config.yaml
n_layer: 10
n_kv_head: 8
head_dim: 64
vocab_size: 16384
norm_place: "pre"
attn_scale: 0.125
init_std_up: 0.02
optimizer: "muon_variant"
lr_head: 0.00874
grad_clip: 1.0
decay_shape: "linear"
batch_tokens: 65536
steps: 8735
dataset: "wikipedia_en"
MLP neurons of a small language model. Each row is named by its layer, matrix (up: input weights) and neuron, and shows model dimensions 357-484. Each number is 500 + 25 x the weight over its row's rms, rounded and kept within 0 to 999. Numbers have three digits each.
Before each neuron's rows is what it responds to, as a language model described it from the Wikipedia text at the highest values.

Continuation after long names
L3.up107:541472520500517538497532551494496465508492473502511498475530479518521488479514470510468484489489530479471543472540515465535523524493479506492491511512481506516532489529488520491529494460528531495513493517507495498490480504506484476538485502476494469524524485517481526514471517509499499452514516502530498487500499519486478500507511513505490494465521525513471482510545489466548474540503

Word-start and mid-word fragments
L2.up1024:492502434476488520530507499484487485550512522499472523529477482499537521443543517457514518514499494483513470556492453515502506498484500535474514510504514518502514496519534470483502473455510493521502525517492513529473525483490506510538491515476514531514506502464478493496565469502510507518464487516508523419495568506535446467464507541515481496465489493516479509480492509510456490487491

Sports results and stats
L3.up1644:453525463519484456464468502540464531552487497522513459504489528481496502496477475486512497466474503528503491467483494487487519534493511498521523511478471492514494516476521497471523498477545516463488454546500502509536532509507513499482520524480503458465490535487479504529507538506499529463476557469507505519544491507491511538449496487525507523502545496505521525472499520477489549472509

Sentence-initial However, plus clause content words
L2.up1753:497518461469527530524546480492481520548516526454527469517486474475501507475530489488528500510521476514531494553496545512474479536457478505466506527545508496485491536455522526453524483522523512506511510491472484508514490473478474545482522517548515525522498544539516508503529488486464484527494544499558523539538508529524527477535480497516488496527522526507494500510494505477496481526494

Stems awaiting suffixes
L3.up1481:465514558508508478533435531481500477499523483474504509533495519435516518478524436521498490531528505532467505515503487493529476556498507487503493456501530470508472548513520461489481532498541506527515493486473516514520530469479493488489467437492468486491515496471493508475536475473489524518523489498546472466501495491451479470481490499520444515482494551497490513524525506488511480480501

Dashes and mid-word fragments
L3.up224:528492502502498520494482464527487476484505475480485493509537518484510491499480503523475502480530472492523524521480497460488461451493531535547506525448483505516513508514473509523489450555502490533522496518496499503482509516556479499495507497528470500495515481463514522532515462466504476528464497478495533502485456504501527504539459520508472511489450492531494478566496490465491484496471

Generic mid-sentence content words
L3.up1747:572509490483483532516510473518512476476516492517498492477509514500497527570484490494520452459471517497542517558515481487476453483447486498530526506462523493483510511504487496602491495475489494514462517511502516474491501487513540451517512522521501510514525461509456485489514479457493512479489489517492532497521474497466448491524543508523497493484480496490496509546487484533512465466504

Infobox field punctuation
L3.up1284:519493522492487536481479496520462531507488522546514512502513492499480491509485456520551479490460531447502515533484462504509428553490500499482480501433459521464480517529459497546526481483521515524484481541509515537454525500490487476487514539472472498526469521513495496490543492473487511534488503541471495491502491487500491516538530495475498471461447545481488540445469483494539467473520

Sports terms and table cells
L6.up145:452482534509497501470485457487532525493518542542506476522470529495458511505438497460493518504497493511521492496528502524487473526495513510483518532499512525463519508489500507475480495472522477491506544469505519473477483466447483484484524500457487524517495493519534506479508504489503515510514493540511503486500495473474513536484529530486552515537502491511475481463477502491497473516509

Diffuse token detector
L3.up742:492493517522551499503517498494485452469492528493514475486483499521503531484524481435546528495489531495497509566500495481501515491461527524508541487502542524490529521477527492485466504489534524506518473499446506504494534486464482451505526524501514478550522535518520529519529443475533480504505515532529512476488528494514509508486471469488499512512505484502517527464545506514455467506490

Sports and election records
L3.up1053:471532499492472553455469527494513481512461533513527469522528553536529484527483490499536509513491483509517525467527516485501475517513556517515487501477486507482519536502521511532539522466528534488536505520509522528514486491530480463522502472498482552486524483549495537537494490528506501496487517521484485460464488509521536518482542477496504499517511498495437455473472501517469496497517

Content words after determiners
L2.up1357:498542524510518484544547511526538453506490493521542509451544500497509501452528478551502485524556515546527440516539508526515512493448481510449551495507548491437514520505489415510490499512515510517477483463484518446516462470527486545472526497521489459451477502512483493459504505480500554490514509508490490550502477489478460511519499461498494483501491518463524493489489518520487488508539

Diffuse word-piece unit
L2.up554:466466535470472510547522516504537534549485528518506484483508528487470475464516509515511495548484506515499507537544519492527481456549476471526521522489487499470502460485491533554502498481552476493521492516501438495502542491534477468566492500484538524507500509496479489512482501499535480506488507510501492488560470471486502477522477437500459515520513549463493512523506516510508530488550

Infobox field bullets
L2.up932:505511480506502465509480546481510529475483512511515494502488501484497494477453459478503488494525508485518490451508531454512470478503479489476492488439508493496513502476521477531476472459518511493535505526477472487452495450494464480495493542468519504500496470491490503452487521474492473504457505505487449482454539472485480514519546518540509479526458493564494509485496482469544512504504

Word stems before -ing, brackets
L2.up459:490456514471465491495467511475494485494526473517522477556494509495484521518509473496503488470526514546481491506500482447482506516453494500510468492522481452543465469520487510477487524516499481497516530533444461480509513506516497508494501451470467483470498486483493541500520470458489523544491479463521495497522518494496473520471477472510475477505496476501523514503499483486482514513516

Table header delimiters
L6.up1679:525428510503498517508489445471505535497496498511513493509510481538478506525516506519515504488460507511520459534497496500474477508481497489472530491500545517512538475486501472509473478490485539479521500522508489477487484481531455486439504489518504486495499505522524499481488459459507450507472475511552500503495527501519474530471517506480474460531465538496472477503503521488493527495499

Structured-list item starts
L2.up1662:493477472469538491501440488514493491494479485489514507497523519487516525558484457471508492520509475511492506483510495499511474459451478489519440518437527495521518511491532528514449476453516461479523490465530494505473491492486507447516586528526498498517529479502520515508487449504485472537478525506498483475485479513483519513461494471502508474469467518537485544509479520486507499497476

Description verbs, infobox labels
L2.up184:488486452457543522451469502518474499450516475521504508539484476516496488512533475492500475538528573521494459529478454506524512527497471525471492500526479462535484472540503521517456533507485518515509512495540476516439514508526469458507508485493507486506474529480505499461543509499524524488513526501463454468484497479504485511513492541515464491477495501488445478508528526512488475500456

Word-piece continuations, InChI strings
L6.up856:488510520514455497479512492494523469522489489509499448470510515487500515503463481514501493506519547489512523506498502512474513502479498536496532466534482468492503502492485533502462510546521532526499497461470488458515498516474521499509500540519496511547490518496480483472510505459518552509470485502498508536496482466502488479443483493461533505503513462475502529498507462485490508471461

Digits in structured lists
L6.up660:510516509512472503530489544525512477525492505471512493458481490487487473502479515511514541501545492499547481514469562516519523524460545504530513500495505507512472473530545505503507519474520503517469457511538477500541454539521489482463491500551472468492506493522527480541488480496449475477441496557504520502510529486514489526518499488511471482469504525477482499485498487503469518464535

Nouns in historical narrative
L2.up130:541478483526533466530514516473498476483486501519497490538508497546517526482510515509496515478521494487532458519537511519462476474481488488460493523510505519474473525493471519510494454460524494503468513532501489514479465519495543499517487501560447505502454508501517465499501515487490547527494455487450496498517504500519528496523514500474532507474484482528511475517483511479510528493512

Connectors inside structured entries
L6.up207:494487488487517502553501498508484465513487490445516471484475486511527543461506465538462521454487537473527548498498563490441517500481498453527468477498491510534532508502473461473540484496497502519491518474515443499492477554514535496543493543494477508513487544522488529549522440490478498442522503485498532501458480469488485504508505523561528515497487499500514508485511517502512503462477

Kinship nouns, heading words
L3.up1462:477514486489533509511496498476502502507543505504525512512477491531517486509536518501511511498542503530508531542527497510475495519501474493462492525485531524471538466502490484512468501519456467529519480520529511515520467430486506505509489504572490481534492544509496480498484476481428530449507545513478517562500533486460509479526485534517505520500473521536505490481483484473473489534468

Inner words of titles
L3.up779:483449495484525496530520463475542499513494496521494488525497513507496515511456511501525522509487471481466475460513498512592500543477503476536557490498476471486496528521538548506512518499500471476489511527444542466498479508506534512485524475436542500512514497483495492522487478499511477480502498525515503515484495468523496485481553479517555487493515468493486505491475511477455577510518

Historical narrative words
L3.up823:485545467509529468523482478472502489531523497511490478515515482536558508494536490501481516468523525539542483550526506484453497460462500503474501495485491552464515520511525473470477525526478475494502522519511511540466492471477520542523501523470508433528479494498513509512497516440486530519499537486497532529503541495475501479535495511491493480504439504471495489478503527530563527492492

Topical content words
L2.up439:492436474478499525466533520483524497484512466498509466510494503527502528490507513512488521503503464467483504461525490462473514521528510468480521534477492530473519546518534486516498516445533479489509509520502499523579489460512567510540490465492502529499541438511463512532461477490444486499484538495454506487533518456451512498497519495499494498521513499499464486500510501453463511508531

Clause-linking relative words
L2.up2040:525505506536496489540478500509497495546553476511481485477504505483485501525514513514492532519517468500516503515539497508508511508479498475484476476501515533497527512520514500526501493515500499493532523489487479522514470499481477440463506495494481515548542501494542533519475489518488526473477525520479472515485544536524487511502515449497497499498487491585486455495512500484480532465525

Word and year fragments
L6.up1026:536525492509513512501516492491477468503514488476511463515534512481523424512530496548499489529527483457518495488509489466514510496456445477509467442507476518513495543485482514517509519470471483567455507472496486511525534507459492468504526479524459490532478501493526519523487542507478492467565534488530479466509465500478500462520456473504485538490501463496480483475537548516509518539510

Word starts in political-military prose
L6.up419:525472474500477490489494464438502514531495555543482474525519504495496516493516521520500502509532514515512467532533505511481552549520477461481513462533501554490515479488488502464486511532498528525492487561488508506485499493507553502483518528502524490523483507505533439539449469489435488510528507512491501534464519499458448518473479511508474545485515518486507471493472492572474493495503

Word-start fragments, paragraph openers
L2.up50:468478470528531536493485506499534498529489533534492511495503457524534493505510514492498490499502485484447512526524508476544500472469518481472499468506534492507498540550481422511510507474534494473525493509469546510467486483484532560525519535500458498512495527507505475497531470509497552487487509489530479483532509501481501475554487504485457494517508490566514477496509450531486486542513

Ranges, numbers, name starts
L3.up802:499488511532548528518506461515458510512517516493536515423511522514493517497482481509469467495479545497485510507505516485512452522452499527487480510511491503547489523514519445510532479533477489488479513531481494553489489512505481529495537495528505500505520473533519513445504471525484530477543500488523497481469496495475472492508524538497499494488501471524471505469529496500505502509477